Weights of a small transformer language model.
Size: 14 layers, 5 heads of 64, MLP 1280 GeGLU, 24M parameters.
Architecture: rotary positions, tied embeddings.
Training: a variant of Muon for these matrices, 3285 steps.
MLP neurons of a small language model. Each row is named by its layer, matrix (gate and up: input weights) and neuron, and shows model dimensions 64-127. Each number is 50 + 10 x the weight over its row's rms, rounded and kept within 0 to 99. A neuron's up and down rows have the sign that makes its largest values positive.
A block is one neuron, or neurons of one layer that tend to fire together. Before each block is what it responds to, as a language model described it from the Wikipedia text at the highest values.

Description: Month names in dates right before a day or year (May 7, 2016; In July 2019), plus "in" before years and table header cells (Date, Title).
L11.gate39:49 46 42 44 41 31 45 36 46 57 38 34 47 44 47 29 48 55 50 49 45 35 51 46 40 53 40 39 59 48 39 54 48 72 62 58 47 51 44 38 54 45 33 50 57 48 43 51 47 40 47 23 57 56 58 43 44 57 64 30 38 53 58 55
L11.up39:46 49 44 58 64 36 43 45 48 45 49 46 42 37 58 45 49 44 46 58 57 29 08 65 49 49 34 50 58 54 41 39 41 51 60 60 30 49 36 40 43 46 45 49 39 56 47 43 45 48 46 50 59 53 48 48 53 53 67 52 49 48 67 74
L11.gate518:51 64 49 57 49 47 50 41 45 62 49 50 40 68 51 37 47 56 45 49 44 43 64 49 43 41 47 44 46 47 56 20 46 46 56 45 51 49 42 33 52 32 57 55 48 60 54 52 49 42 55 55 41 44 56 73 50 57 56 39 34 52 59 64
L11.up518:39 40 45 43 59 39 53 32 63 53 49 69 61 54 38 48 59 38 44 40 52 48 61 37 52 56 44 51 40 53 36 31 55 55 44 55 52 64 46 56 31 31 59 44 52 38 44 44 49 50 48 54 34 42 64 63 61 45 62 29 59 53 50 36
L11.gate894:24 54 43 58 50 61 42 43 56 48 65 59 50 37 55 37 56 51 62 54 59 30 59 55 53 61 62 54 48 35 47 55 46 37 40 54 37 62 38 32 57 37 58 74 34 47 55 41 67 50 61 51 56 50 42 57 57 33 58 59 43 53 54 73
L11.up894:47 33 40 63 47 50 52 47 42 46 51 46 58 61 68 35 58 59 70 48 46 50 53 55 44 66 33 64 48 36 52 55 42 42 46 45 43 35 53 38 47 41 53 60 58 48 35 46 50 52 55 67 73 57 48 41 30 62 52 52 52 52 55 49
L11.gate916:50 59 57 54 43 47 38 33 65 62 59 59 66 56 55 41 43 58 37 60 41 42 39 66 37 49 64 68 40 56 39 60 47 45 57 25 58 48 56 54 53 60 45 45 71 39 66 53 60 39 48 41 42 57 52 45 52 63 50 48 35 62 34 48
L11.up916:38 49 43 37 57 30 49 63 59 41 60 57 63 58 42 38 54 56 53 59 34 35 58 67 56 55 45 41 48 33 55 30 56 61 51 56 50 40 60 46 58 44 74 30 52 55 48 49 29 60 47 38 46 47 64 37 54 52 44 61 46 35 50 54

Description: Words that close a phrase just before a comma or period: sentence-opening However, object pronouns like them and it, and final year or date digits.
L11.gate45:36 57 44 63 65 68 52 58 55 45 53 71 47 58 67 44 30 31 43 45 59 67 43 48 56 47 44 58 42 40 44 55 40 46 76 42 65 58 49 47 42 57 73 46 55 61 33 43 44 59 57 68 50 44 73 31 60 42 46 53 59 46 50 49
L11.up45:55 42 33 54 60 72 64 48 35 58 47 55 53 42 53 41 55 39 31 24 35 49 59 66 67 43 27 54 54 67 49 67 40 51 39 37 43 54 30 40 49 48 44 51 41 44 48 60 44 50 34 61 41 43 60 41 66 52 41 68 74 61 66 51
L11.gate132:53 58 42 46 40 70 46 54 55 35 47 39 48 60 34 50 52 60 45 55 44 36 57 54 43 50 58 59 49 40 41 52 64 57 69 43 33 60 53 52 44 54 48 50 44 73 38 28 54 53 49 59 54 36 56 47 43 37 62 52 56 45 58 60
L11.up132:43 46 48 56 49 59 54 49 67 44 62 57 48 37 41 46 42 48 73 51 35 42 28 49 68 67 47 67 54 44 66 60 42 57 56 49 55 43 49 37 55 50 49 44 44 43 46 41 59 42 50 22 50 29 55 65 46 48 46 34 43 44 61 64
L11.gate854:69 41 42 35 47 57 54 43 42 44 50 59 25 57 48 49 58 46 62 46 40 62 45 18 50 45 64 70 32 41 54 70 53 38 63 31 49 53 45 58 51 46 48 38 44 31 44 48 32 58 51 39 60 44 54 54 60 54 35 56 76 43 62 64
L11.up854:60 68 48 41 46 40 43 54 60 54 42 57 44 58 64 53 25 58 46 53 63 48 40 50 35 54 49 47 49 60 56 53 39 63 64 35 35 52 35 61 55 52 61 58 42 55 67 62 62 44 52 59 54 47 33 51 32 50 40 52 38 50 32 32
L11.gate1041:61 43 45 65 47 43 40 42 59 46 75 59 59 46 58 34 63 41 53 35 63 62 42 50 39 55 49 47 38 67 52 51 52 45 56 49 42 48 28 55 42 84 62 66 67 32 51 40 32 60 51 32 38 58 40 46 48 52 44 42 45 57 67 43
L11.up1041:55 40 65 40 52 50 46 42 48 56 67 53 55 55 58 44 42 20 56 52 41 27 54 53 48 44 42 42 45 70 42 57 49 51 40 46 45 59 56 44 30 29 46 68 47 38 51 44 51 47 54 48 50 28 53 45 54 47 60 54 48 66 71 45

Description: Final pieces of multi-token words that expect a following complement, strongest for taxonomy ranks (Gen-us of, sub-family of, Binomial name), also allow-s, open-ing ceremony, typ-es of.
L2.gate76:55 58 44 43 52 54 40 52 37 49 51 48 45 64 35 56 56 51 50 37 51 26 55 54 53 60 54 48 39 54 44 48 49 38 35 61 50 44 59 51 57 38 36 57 50 41 53 56 48 73 62 59 45 50 66 41 49 44 50 48 63 42 50 46
L2.up76:60 51 61 46 51 52 30 64 42 53 44 52 61 55 32 60 59 54 58 26 44 41 64 57 41 59 66 34 41 55 47 47 31 50 24 55 48 41 45 45 44 42 40 68 40 47 52 48 45 54 59 50 41 38 58 47 42 30 48 36 60 56 43 42
L2.gate240:50 52 58 38 41 42 42 51 37 48 40 55 34 65 52 53 29 45 58 44 55 44 40 50 39 24 56 59 47 68 55 50 53 44 46 55 64 66 38 37 43 37 37 48 33 29 51 40 48 74 54 57 50 52 34 47 47 47 62 51 57 32 44 45
L2.up240:47 54 54 40 47 50 39 60 60 51 56 53 31 60 49 59 49 54 67 32 54 41 42 51 47 49 52 53 49 61 43 38 55 39 53 37 64 64 48 36 37 39 42 60 47 49 54 46 42 48 68 74 31 57 48 56 65 59 54 48 53 54 40 61
L2.gate615:48 49 51 50 65 39 54 44 51 62 54 53 49 61 51 49 43 33 51 45 53 45 51 51 42 41 49 41 38 52 48 46 25 42 50 48 58 47 62 70 45 32 53 55 55 38 44 53 51 57 48 57 38 49 43 55 55 50 59 55 54 52 48 61
L2.up615:51 56 40 43 46 55 59 54 39 51 61 51 53 47 29 61 44 47 51 67 35 54 54 51 51 48 54 52 48 46 60 47 59 39 47 33 64 36 52 53 32 49 54 49 52 47 47 65 50 59 45 43 52 65 36 43 50 55 50 50 52 44 62 49
L2.gate732:62 56 64 36 54 47 47 46 49 55 52 49 47 50 56 34 46 68 59 56 55 34 55 52 38 41 33 47 41 59 52 51 63 59 36 49 52 50 43 31 44 57 50 37 54 49 49 44 49 40 45 44 36 47 57 46 59 47 50 52 45 50 45 42
L2.up732:45 50 56 44 36 57 37 54 45 57 54 43 43 43 64 37 54 42 53 57 58 48 52 56 52 56 47 35 53 61 36 58 62 51 59 52 44 44 70 43 33 47 33 49 38 42 36 40 50 60 32 58 40 49 52 63 58 32 59 57 43 45 44 39
L2.gate753:47 63 70 61 42 68 57 52 53 58 44 42 53 36 62 42 37 48 50 51 76 44 49 56 41 41 53 61 43 60 36 40 40 60 49 56 56 44 64 51 53 62 53 61 34 60 35 34 51 54 39 50 43 40 36 66 32 50 48 60 68 52 44 53
L2.up753:61 46 55 49 30 53 64 23 36 63 21 46 78 38 52 45 47 74 38 59 42 44 51 50 50 39 61 62 45 47 54 51 48 30 45 50 57 42 55 41 51 43 58 49 40 64 42 58 53 50 20 49 47 44 50 59 42 53 60 56 61 52 56 35
L2.gate777:44 41 42 51 56 45 42 37 53 56 57 52 55 67 59 38 52 59 50 60 43 47 57 57 67 57 46 45 67 72 18 30 50 49 49 69 49 59 56 28 55 35 50 64 41 36 54 47 50 46 68 62 51 38 63 54 56 44 32 34 62 54 41 53
L2.up777:63 56 47 52 52 71 44 32 56 51 65 63 43 66 54 46 56 54 57 56 54 49 41 43 52 72 44 40 69 45 46 56 54 48 55 49 52 34 50 48 37 64 47 47 20 36 52 50 50 40 66 35 53 57 57 49 47 49 47 47 62 58 41 50
L2.gate1043:43 48 62 60 56 37 43 45 45 47 37 46 72 36 60 61 55 69 57 50 58 33 51 55 55 69 61 44 46 44 38 60 60 30 42 52 42 46 41 47 55 34 50 54 60 33 59 51 45 44 76 51 50 44 49 58 54 51 50 68 69 52 46 47
L2.up1043:69 76 52 50 45 48 42 51 35 47 30 49 34 49 55 59 34 62 47 45 28 58 53 45 50 27 50 46 42 51 56 50 53 63 40 52 58 45 44 56 45 59 53 58 38 42 46 60 43 66 43 60 61 50 41 42 55 48 52 42 40 55 53 27
L2.gate1209:60 56 38 58 48 47 56 57 55 55 43 52 48 44 42 57 35 43 58 64 52 46 55 49 47 46 58 42 48 63 48 58 50 58 35 46 56 57 36 64 52 52 52 59 60 46 47 63 27 56 47 39 49 63 39 37 65 60 63 46 47 40 50 52
L2.up1209:44 51 46 29 50 42 51 38 79 51 62 55 48 52 57 44 46 55 50 52 49 68 60 54 48 44 62 52 58 55 40 53 44 58 43 75 48 53 71 39 40 49 32 59 43 59 40 49 42 40 54 71 45 48 50 54 45 35 48 65 51 55 46 42

Description: Short final pieces that complete a word split into several tokens, such as the ending of weap-on, electr-on, form-at, faun-a, penicill-in.
L6.gate494:59 55 67 44 44 56 54 41 48 45 63 47 42 52 54 42 61 49 42 57 67 44 52 51 43 42 64 51 48 55 45 48 59 37 70 54 56 42 47 45 68 49 40 49 45 49 57 46 32 47 47 35 44 52 64 38 40 51 52 61 53 56 26 57
L6.up494:57 48 48 51 63 46 65 53 50 51 55 48 44 59 42 52 50 57 45 61 51 71 53 55 33 44 40 37 58 45 68 54 64 51 64 49 59 42 41 61 56 56 67 27 54 53 70 55 24 61 44 53 67 51 44 45 52 17 49 58 42 46 53 46
L6.gate540:29 38 82 37 66 40 65 51 60 63 54 58 58 39 64 50 80 45 49 58 64 54 50 51 33 53 63 31 54 47 35 53 53 60 54 66 49 57 46 47 54 54 34 44 37 38 45 44 45 30 49 31 39 44 52 51 25 61 48 46 33 53 54 55
L6.up540:47 50 46 51 50 43 65 46 61 44 49 58 45 55 49 39 45 26 50 70 71 43 53 40 41 45 49 34 31 51 56 42 67 49 45 49 78 63 54 35 54 40 36 44 48 34 52 33 74 50 40 48 37 53 42 65 61 51 66 52 49 42 48 48

Description: Word-internal pieces of words split into several tokens, strongest on vers in diverse/diversity/biodiversity, also ari in Various, ough in throughout.
L2.gate151:40 55 46 66 73 54 38 43 42 59 44 33 49 47 52 42 47 48 59 37 50 51 38 56 51 50 47 49 47 49 46 48 67 57 53 63 55 48 49 48 44 58 49 37 51 34 23 49 59 56 51 41 65 54 58 38 67 48 47 50 51 59 51 69
L2.up151:58 60 49 62 47 51 34 45 55 44 59 39 42 48 52 42 60 58 45 43 44 54 48 70 72 67 37 61 59 66 41 48 47 56 64 63 49 42 55 53 52 50 55 62 57 39 32 32 60 42 41 33 52 73 58 61 41 63 43 65 39 61 48 52
L2.gate267:39 35 61 48 51 37 40 38 48 50 65 48 34 51 45 62 66 54 36 20 41 48 58 52 48 21 55 39 55 78 48 40 43 53 60 71 36 44 47 50 54 23 44 38 54 55 46 46 61 55 43 59 69 49 41 36 57 38 46 36 66 46 57 41
L2.up267:38 62 52 32 65 56 51 50 44 47 38 41 51 42 39 56 48 67 53 48 54 38 50 41 47 46 54 52 41 67 63 53 52 56 61 58 44 46 56 55 55 42 56 50 33 30 32 43 62 45 52 67 68 80 51 73 55 64 47 69 38 53 43 54
L2.gate387:59 45 58 50 41 73 46 36 66 65 52 43 57 42 47 58 46 50 54 57 55 41 34 47 55 46 48 38 44 48 59 36 49 56 55 64 42 52 45 39 70 38 54 59 63 49 40 63 31 40 58 52 48 52 39 51 42 50 52 59 42 62 50 53
L2.up387:41 41 52 53 48 65 41 46 44 52 57 55 42 43 45 65 58 45 50 51 63 46 39 34 63 50 50 29 67 54 73 51 40 52 42 57 45 42 44 44 58 39 54 61 37 51 37 55 53 55 53 54 65 59 33 71 32 51 46 52 37 46 47 46
L2.gate462:48 66 58 61 59 44 36 54 48 62 44 43 58 55 64 50 42 54 68 44 50 47 54 62 51 35 46 71 41 54 37 38 53 29 57 44 39 49 68 53 47 62 41 46 45 58 50 47 47 47 43 36 61 77 42 51 44 87 44 48 57 48 58 48
L2.up462:45 48 45 54 41 53 55 48 48 63 64 32 73 55 44 49 57 41 80 68 56 53 46 48 56 44 56 48 52 53 59 46 61 50 67 33 48 65 48 53 44 44 60 45 43 45 32 50 46 51 43 47 56 55 53 41 85 32 72 48 58 38 51 55
L2.gate647:49 45 48 53 41 59 47 39 49 40 52 60 30 40 42 43 40 59 60 62 46 61 56 68 41 26 57 31 44 39 46 59 67 42 57 55 38 47 56 39 71 80 41 46 50 35 47 48 46 47 56 40 63 40 46 53 67 47 53 58 57 43 57 52
L2.up647:59 56 50 47 45 46 54 59 40 37 72 51 54 39 49 39 46 64 56 52 49 44 42 69 51 30 38 41 40 40 43 53 44 41 47 52 46 39 56 49 31 71 58 55 47 52 33 47 55 45 41 45 33 59 58 50 65 48 50 61 52 41 41 49
L2.gate690:59 39 61 60 40 39 57 57 59 48 55 61 45 48 61 48 46 31 54 49 37 37 38 67 40 43 29 40 46 52 47 60 52 50 63 41 61 40 48 50 64 41 53 50 50 62 59 40 35 51 39 48 62 54 61 41 58 54 52 37 38 46 45 54
L2.up690:69 36 62 56 51 62 42 47 40 64 66 56 57 46 52 31 36 60 54 49 57 44 46 62 68 44 53 63 55 55 45 54 64 47 45 37 56 56 52 49 63 45 56 51 40 59 60 63 40 42 53 64 49 39 35 46 35 34 37 49 53 33 63 46
L2.gate734:55 61 45 62 43 47 39 45 41 44 55 43 54 47 38 59 64 66 62 44 68 60 47 44 54 52 47 42 44 50 37 62 38 47 45 54 48 34 49 37 66 47 66 58 50 50 52 33 38 49 46 45 59 64 48 41 47 50 29 56 49 63 53 37
L2.up734:58 34 43 44 56 62 44 42 50 47 62 41 48 72 41 55 48 40 52 63 55 53 41 55 47 44 44 64 60 55 63 42 38 49 51 47 43 43 62 34 57 49 52 60 51 48 44 47 59 66 48 50 46 52 55 58 56 38 72 37 30 55 40 69
L2.gate1169:27 46 48 75 41 83 54 51 41 63 51 59 58 47 57 56 54 48 48 36 50 51 67 53 40 38 37 50 58 59 50 50 64 49 60 49 60 43 34 58 55 41 46 64 31 56 60 41 55 50 48 68 44 49 49 59 59 43 44 42 38 40 50 43
L2.up1169:36 41 55 56 33 74 56 52 42 49 48 50 60 54 55 50 45 45 63 40 37 66 51 55 48 51 36 46 57 79 41 41 58 34 53 44 57 44 43 60 61 58 51 63 40 39 67 45 56 55 46 62 50 48 41 50 58 38 60 53 47 46 53 34

Description: Final word-piece endings of nouns, mostly plural -s/-es/-tions, completing a split word just before a preposition like of, in, from (schem-es, fail-ures, casual-ties).
L11.gate455:63 59 52 54 63 39 54 61 70 56 58 65 66 57 46 47 53 51 64 64 55 50 52 44 54 35 65 65 46 39 63 50 66 47 58 59 55 63 71 42 58 62 33 40 55 56 54 44 51 36 53 45 51 71 61 51 39 48 50 47 62 46 40 62
L11.up455:42 53 35 51 42 57 48 51 28 49 52 42 37 41 55 52 53 50 39 52 65 46 47 48 49 55 59 48 44 40 41 45 41 40 59 52 55 46 60 44 45 46 60 40 50 37 60 45 73 44 58 48 61 33 44 47 50 57 48 55 56 60 65 65
L11.gate462:58 49 75 61 54 39 52 31 49 50 45 42 44 59 66 49 40 65 48 55 35 60 55 46 56 54 54 50 54 30 48 46 48 47 50 34 50 51 66 32 61 58 54 43 41 54 61 60 45 39 55 53 59 64 57 54 57 45 84 58 57 62 42 40
L11.up462:48 57 73 26 54 50 44 55 41 51 46 67 45 54 39 47 39 58 43 68 85 42 46 37 43 44 30 46 50 51 53 64 40 52 59 39 51 50 57 46 44 41 44 47 44 44 62 46 61 52 56 53 61 42 48 36 52 56 54 44 46 49 58 55
L11.gate840:54 49 69 51 47 46 56 64 40 59 40 37 46 41 55 66 33 55 55 44 52 69 64 67 66 46 62 44 50 43 59 50 36 36 53 47 34 51 55 42 30 65 64 67 58 68 54 42 49 35 53 66 59 45 46 65 48 77 53 54 54 50 56 64
L11.up840:38 70 55 36 50 62 61 43 40 45 40 45 38 56 52 63 45 41 65 51 52 51 51 35 67 42 61 55 43 53 54 43 60 35 62 44 37 50 63 45 48 37 52 34 35 36 48 40 39 53 51 41 56 47 54 73 48 54 45 51 58 45 61 52
L11.gate850:55 56 70 53 51 49 58 51 41 53 51 60 47 41 52 44 64 56 36 47 43 42 58 50 55 45 79 48 68 63 48 63 44 47 29 44 48 53 64 56 62 51 49 55 52 60 59 36 56 46 49 41 31 51 43 59 43 66 43 66 36 68 55 51
L11.up850:58 44 61 39 41 40 55 45 46 51 36 47 51 53 55 49 39 54 42 48 55 44 43 56 24 34 44 49 59 58 54 59 60 50 45 21 46 46 61 50 54 56 73 61 33 37 41 44 44 49 54 47 38 43 48 50 42 53 39 61 35 45 62 32

Description: Middle word pieces, above all "ivers" in university, anniversary, universal; also "ers" in voters, members and "on" in "went on", "on" dates.
L6.gate693:44 47 27 54 36 44 57 61 52 54 34 42 47 52 47 39 38 39 49 26 49 41 38 47 53 44 64 66 44 59 60 56 44 55 51 55 55 49 52 65 41 52 84 34 64 52 50 68 70 60 61 48 38 60 44 42 50 68 56 42 40 39 53 47
L6.up693:65 46 56 45 46 69 47 23 29 46 49 45 50 48 55 49 51 48 67 51 50 61 37 61 38 40 52 55 48 63 46 37 47 57 49 50 42 48 32 52 36 37 56 44 49 48 51 24 54 85 36 58 58 35 45 38 72 51 40 60 61 56 54 62
L6.gate965:67 56 52 61 61 40 40 55 58 62 40 48 50 54 60 37 47 59 63 65 59 53 51 35 55 56 55 61 44 46 50 61 68 24 52 45 68 49 54 50 39 54 43 57 50 43 43 53 45 57 45 47 35 46 50 41 45 45 29 61 41 49 45 45
L6.up965:62 57 55 59 75 46 52 48 42 42 50 60 63 53 70 11 59 48 45 63 50 60 66 60 60 46 35 50 50 46 53 68 37 41 63 50 59 58 53 57 52 50 56 47 53 39 62 48 44 45 48 41 56 50 40 52 68 53 54 56 52 58 51 49

Description: Prepositions, mostly "of" and "in", placed right after a head noun to begin a modifier phrase, as in nature of, wreckage of, development in; sometimes a word-ending piece completing that noun.
L6.gate529:49 51 61 41 50 50 53 55 50 63 46 56 50 62 64 53 64 44 43 47 56 46 66 72 49 57 66 34 55 37 36 28 45 34 33 67 41 55 52 57 42 53 70 58 59 44 42 57 49 59 50 52 57 35 52 55 34 51 47 59 42 28 58 52
L6.up529:81 50 37 68 46 57 52 49 61 41 44 48 50 55 56 43 53 44 46 47 62 45 46 66 28 66 61 50 57 62 75 66 56 53 46 26 64 58 43 45 44 55 72 52 55 60 53 27 44 46 41 53 54 37 54 64 63 52 32 50 59 39 49 51
L6.gate638:43 64 50 57 71 41 55 54 56 56 33 39 37 50 71 67 46 37 39 62 47 43 59 44 62 56 59 48 41 43 55 61 21 65 49 46 58 44 30 51 51 42 65 45 60 56 46 48 60 34 53 55 50 34 37 37 60 54 54 44 26 36 53 53
L6.up638:55 61 54 49 57 36 53 54 50 56 36 54 52 32 54 37 74 66 52 37 79 51 51 57 41 52 33 51 50 54 44 50 69 54 46 46 46 54 46 54 63 68 62 43 50 34 49 33 43 42 53 69 64 36 50 40 58 64 56 47 55 39 58 53

Description: The word place after ordinals in medal tables and results, e.g. first place, 12th place, plus ranking words like placed, topped, USA in draws.
L2.gate47:52 54 55 71 38 56 66 71 43 45 47 59 53 46 60 42 74 53 54 35 35 37 44 52 47 48 66 48 55 48 50 47 52 57 74 33 40 48 54 36 47 47 56 57 72 50 52 48 61 43 49 55 52 49 57 51 46 43 57 54 45 28 45 55
L2.up47:56 68 65 60 60 63 58 63 35 53 40 54 57 49 41 64 55 58 57 46 34 39 43 51 41 43 55 54 47 49 45 51 46 43 46 43 48 47 24 50 46 39 57 46 61 36 45 57 56 59 49 45 50 33 59 57 44 48 56 37 61 45 45 54
L2.gate284:59 41 38 58 60 46 49 46 57 52 45 44 42 50 45 35 59 38 39 52 26 45 71 41 38 41 34 41 53 33 74 55 60 49 50 57 40 46 35 28 80 35 57 55 46 31 33 48 54 44 61 47 60 38 53 61 44 58 47 48 70 50 42 49
L2.up284:45 54 49 46 62 42 58 51 62 57 48 36 39 55 72 55 60 56 39 58 48 46 39 55 59 52 48 60 59 42 46 52 57 49 40 56 53 41 39 50 46 66 70 33 41 47 46 59 36 40 51 55 54 48 53 64 48 39 35 58 44 53 41 48
L2.gate318:57 42 38 70 56 41 45 55 56 60 61 40 53 65 45 40 48 53 57 59 46 45 67 51 48 46 56 54 41 38 56 60 48 49 61 54 53 29 40 52 41 42 67 60 60 49 44 41 57 53 56 37 58 60 33 43 54 35 53 59 77 37 60 67
L2.up318:48 33 41 65 59 38 61 40 61 49 57 51 65 40 65 40 60 39 56 55 49 40 46 60 49 39 53 72 40 44 38 67 48 46 51 69 47 37 45 52 41 59 57 41 75 48 44 50 67 42 54 51 42 53 46 47 42 44 57 54 54 33 35 53
L2.gate406:67 39 72 44 43 51 39 45 24 69 41 65 44 51 33 51 53 60 41 49 52 43 47 39 43 43 55 66 51 45 68 54 50 50 57 52 54 53 30 62 50 60 54 55 41 42 59 48 36 54 55 53 50 34 39 69 46 49 48 55 45 50 24 47
L2.up406:57 37 41 49 55 53 38 26 47 46 51 52 49 75 77 43 57 58 52 64 51 38 55 67 51 61 52 57 65 40 55 55 50 59 29 57 16 54 28 48 60 56 59 47 44 36 46 51 51 48 45 54 38 37 53 56 37 60 50 68 49 41 35 36
L2.gate422:56 27 24 55 45 69 57 56 20 57 47 51 47 45 69 44 53 52 60 60 46 67 43 59 53 52 46 60 65 41 53 60 33 38 43 43 50 53 51 48 44 54 38 44 47 52 57 51 47 49 49 69 53 46 43 38 56 46 61 41 54 45 53 59
L2.up422:54 51 64 38 43 59 57 41 74 50 58 50 36 67 63 71 64 48 55 54 44 58 55 50 65 46 38 47 41 49 40 40 38 60 30 54 53 49 52 45 52 54 40 59 41 46 61 46 48 42 58 49 24 57 50 36 65 51 65 49 39 64 46 56
L2.gate874:57 47 44 51 49 43 49 56 41 58 43 54 47 74 64 46 53 56 62 60 53 37 49 35 46 53 62 38 44 42 52 35 46 41 52 52 50 65 29 31 37 45 61 33 55 53 60 44 45 30 54 46 49 26 62 46 54 55 55 53 38 37 50 82
L2.up874:63 56 54 50 54 46 56 58 51 57 39 51 59 69 43 44 54 51 53 40 41 53 57 41 55 42 62 49 44 39 40 56 32 51 74 64 60 48 39 72 48 62 51 63 53 41 46 63 46 47 51 52 57 64 61 57 48 55 41 59 52 47 57 47
L2.gate1046:67 40 45 28 54 52 71 42 61 39 52 60 50 53 63 52 49 46 49 41 48 49 57 37 16 40 55 60 53 48 30 67 50 38 57 57 59 54 36 48 42 70 59 55 66 43 46 51 55 43 67 62 62 52 45 49 60 48 47 65 33 49 55 40
L2.up1046:47 43 53 46 67 71 27 26 68 47 56 63 40 53 48 39 59 51 45 48 41 51 43 52 61 46 41 57 50 64 43 42 39 42 46 49 45 37 48 37 53 56 22 53 42 62 52 25 44 60 50 62 55 43 48 49 71 31 37 48 47 43 47 49
L2.gate1056:49 50 29 50 42 52 76 58 53 66 51 55 51 63 52 47 34 53 46 54 40 26 60 54 53 49 52 54 61 32 44 58 66 64 56 27 43 49 37 39 48 71 54 42 52 63 37 57 40 50 62 56 59 62 58 57 60 57 30 49 47 66 38 58
L2.up1056:45 34 36 44 36 33 61 46 58 56 52 37 57 63 48 51 30 62 59 47 53 68 52 69 61 56 46 55 51 57 68 56 67 48 67 46 54 55 56 67 75 50 33 39 57 57 51 42 41 46 62 47 53 55 58 54 53 37 47 48 49 49 40 22